Weights of a small GPT-style language model, trained from scratch on English Wikipedia.
Architecture: LayerNorm before each block, rotary positions, no biases in attention or MLP, untied embeddings, attention and MLP in parallel.
MLP neurons of a small language model. Each row is named by its layer, matrix (up: input weights) and neuron, and shows model dimensions 496-623. Each number is 200 + 20 x the weight over its row's rms, rounded and kept within 0 to 999.
After each neuron's rows, "fires on" lists the tokens most often at its 100 highest values on Wikipedia text that the model never trained on. A number after a token or word is its count.

L3.up95,206,218,211,200,223,203,243,189,189,198,246,238,232,210,192,178,203,161,207,214,192,212,207,198,183,222,200,188,252,181,217,226,184,204,202,193,219,154,238,183,248,161,159,217,173,216,156,207,223,195,214,215,220,207,175,187,187,200,186,206,186,197,202,205,188,227,199,221,191,232,198,196,206,199,186,206,199,187,221,233,182,192,198,224,207,181,194,210,227,175,185,231,218,185,203,216,207,225,207,197,191,198,192,179,215,193,203,201,197,191,203,178,185,207,199,207,204,200,221,225,191,195,168,233,211,156,205,200
fires on: " of" 46, "c" 5, "ass" 4, " acc" 4

L3.up226,219,261,202,174,206,219,219,180,207,207,193,188,194,182,236,170,203,206,169,171,182,187,209,209,218,218,203,228,230,198,194,225,183,188,154,203,225,220,184,230,217,198,198,251,212,197,181,185,225,176,183,171,173,196,211,221,198,182,195,194,204,190,249,229,212,199,193,199,229,233,204,228,194,180,192,191,178,198,187,218,193,176,191,219,199,197,210,181,230,197,194,199,182,196,189,225,194,188,219,211,197,177,198,224,179,173,210,179,196,183,220,193,201,182,198,170,201,204,217,192,228,161,192,204,220,157,177,178
fires on: "," 92, ".," 7

L3.up806,169,196,197,206,156,222,190,169,162,173,225,201,193,200,221,180,181,179,155,204,172,191,202,211,222,202,181,204,154,200,170,181,179,216,219,218,188,200,206,189,204,223,211,215,206,218,183,201,200,170,160,192,219,206,176,181,227,170,203,218,191,214,218,191,187,186,185,175,208,182,205,220,194,207,225,188,207,172,183,171,183,199,227,200,173,197,189,209,179,236,135,175,195,176,234,189,239,193,195,209,182,181,192,174,191,191,195,186,166,197,214,220,210,187,205,173,223,190,179,163,166,152,203,201,159,205,187,178
fires on: " to" 15, " |\n\n" 10, " with" 9, "-" 9, " three" 7, " |" 5

L3.up2403,176,206,206,168,176,205,208,191,196,179,210,224,171,207,189,182,231,199,187,189,189,183,196,167,216,188,236,185,203,167,183,219,179,200,164,196,167,222,180,211,187,197,206,192,229,187,167,170,195,191,170,228,216,229,186,197,208,182,210,232,232,187,219,195,188,180,213,184,208,218,232,204,207,221,192,164,221,198,195,177,254,158,179,210,190,215,199,178,215,222,179,186,204,205,185,225,185,206,208,156,191,198,213,245,215,188,186,204,186,184,207,185,188,159,191,157,238,205,192,218,207,229,187,213,244,190,193,224
fires on: "," 56, " as" 9, "|" 6, "\n\n" 4

L3.up1756,188,191,205,187,193,192,204,172,147,168,172,207,176,219,220,211,208,188,185,163,167,194,223,200,184,201,209,217,213,170,194,202,238,207,207,226,211,213,184,185,215,211,200,179,201,184,203,193,223,198,169,221,237,226,195,199,206,185,200,231,224,180,223,244,176,205,162,203,208,186,168,198,190,203,213,217,183,196,191,176,226,237,209,212,202,179,224,213,198,205,205,216,147,184,203,167,150,164,168,238,220,190,233,185,217,187,179,207,212,204,239,237,218,214,181,202,188,215,211,184,184,210,191,206,166,204,264,184
fires on: ".\n\n" 52, "." 10, "\n\n" 8, ").\n\n" 4

L3.up1666,199,222,200,232,226,186,220,207,209,154,179,220,239,142,184,189,222,187,216,229,192,200,192,181,188,186,186,232,191,173,229,194,189,186,193,142,192,201,215,217,194,213,195,217,193,204,188,205,196,204,189,188,202,206,191,180,194,190,183,234,168,205,216,187,202,179,224,178,211,172,166,242,220,163,207,181,223,223,182,247,182,148,182,232,202,209,206,154,206,188,213,227,192,232,232,219,223,207,176,173,175,186,197,210,223,205,202,172,230,206,228,211,201,203,176,173,216,219,223,176,158,221,218,187,173,187,193,229
fires on: " of" 36, " the" 13, " There" 6

L3.up837,177,178,198,197,200,194,195,200,178,171,196,180,206,162,223,200,226,178,164,206,188,224,191,242,156,223,193,177,221,202,202,211,155,193,228,197,227,183,216,199,208,222,163,219,239,252,196,183,193,197,186,160,188,183,185,205,167,193,210,185,193,245,185,225,170,193,165,223,181,222,209,214,176,215,158,233,149,179,195,219,193,179,208,192,183,183,231,203,223,214,190,190,203,189,196,170,192,223,209,194,179,200,224,197,217,209,222,218,211,238,177,189,193,231,198,209,197,180,205,184,187,198,181,169,190,216,189,205
fires on: " by" 37, " By" 18, "-" 7, "om" 5

L3.up1308,231,173,204,221,190,196,204,195,214,202,187,227,189,198,205,207,208,210,217,170,212,208,192,156,181,185,219,223,219,189,194,217,174,193,185,208,231,207,221,190,200,232,232,173,188,195,196,181,214,161,183,191,200,201,158,205,192,187,241,223,170,241,185,178,199,182,197,223,181,224,180,201,202,230,167,183,201,225,204,211,208,196,184,212,232,195,191,207,211,207,200,188,206,217,239,171,206,204,188,196,178,176,207,210,193,233,213,219,193,180,203,185,149,178,198,228,189,212,187,184,171,185,204,175,213,175,224,212
fires on: " |" 29, " " 13, "2" 10, " Total" 6, "ant" 5

L3.up2089,199,183,230,206,218,223,192,219,205,209,172,186,177,207,174,209,216,203,187,205,189,196,207,168,209,205,213,197,194,185,190,217,256,186,222,199,197,236,210,185,186,175,177,185,187,199,164,202,214,200,187,183,183,187,190,183,202,187,232,217,196,198,222,196,187,148,205,174,226,211,192,186,199,189,198,206,211,178,189,192,195,177,182,204,183,188,152,218,181,206,164,233,215,181,191,164,210,156,188,211,243,182,208,191,203,178,202,206,184,216,152,181,176,214,165,205,187,226,195,212,170,184,211,200,170,202,228,202
fires on: ".\n\n" 61, "|" 11, "\n\n" 6, "\n" 6, ").\n\n" 4

L3.up361,204,217,216,156,175,238,175,209,209,185,181,186,220,209,214,174,163,205,204,202,215,186,184,166,180,171,202,195,209,196,231,197,221,208,230,202,175,208,183,178,184,163,195,196,170,206,175,213,196,169,193,179,218,200,209,199,213,165,238,183,203,217,188,179,182,196,208,200,199,204,198,197,208,192,197,180,203,216,161,218,216,212,174,194,188,201,199,216,210,206,185,199,174,209,210,212,200,241,233,204,211,195,223,187,210,213,189,173,203,223,195,196,158,174,227,205,174,195,190,210,204,166,221,205,217,188,172,195
fires on: " |" 94, ";" 5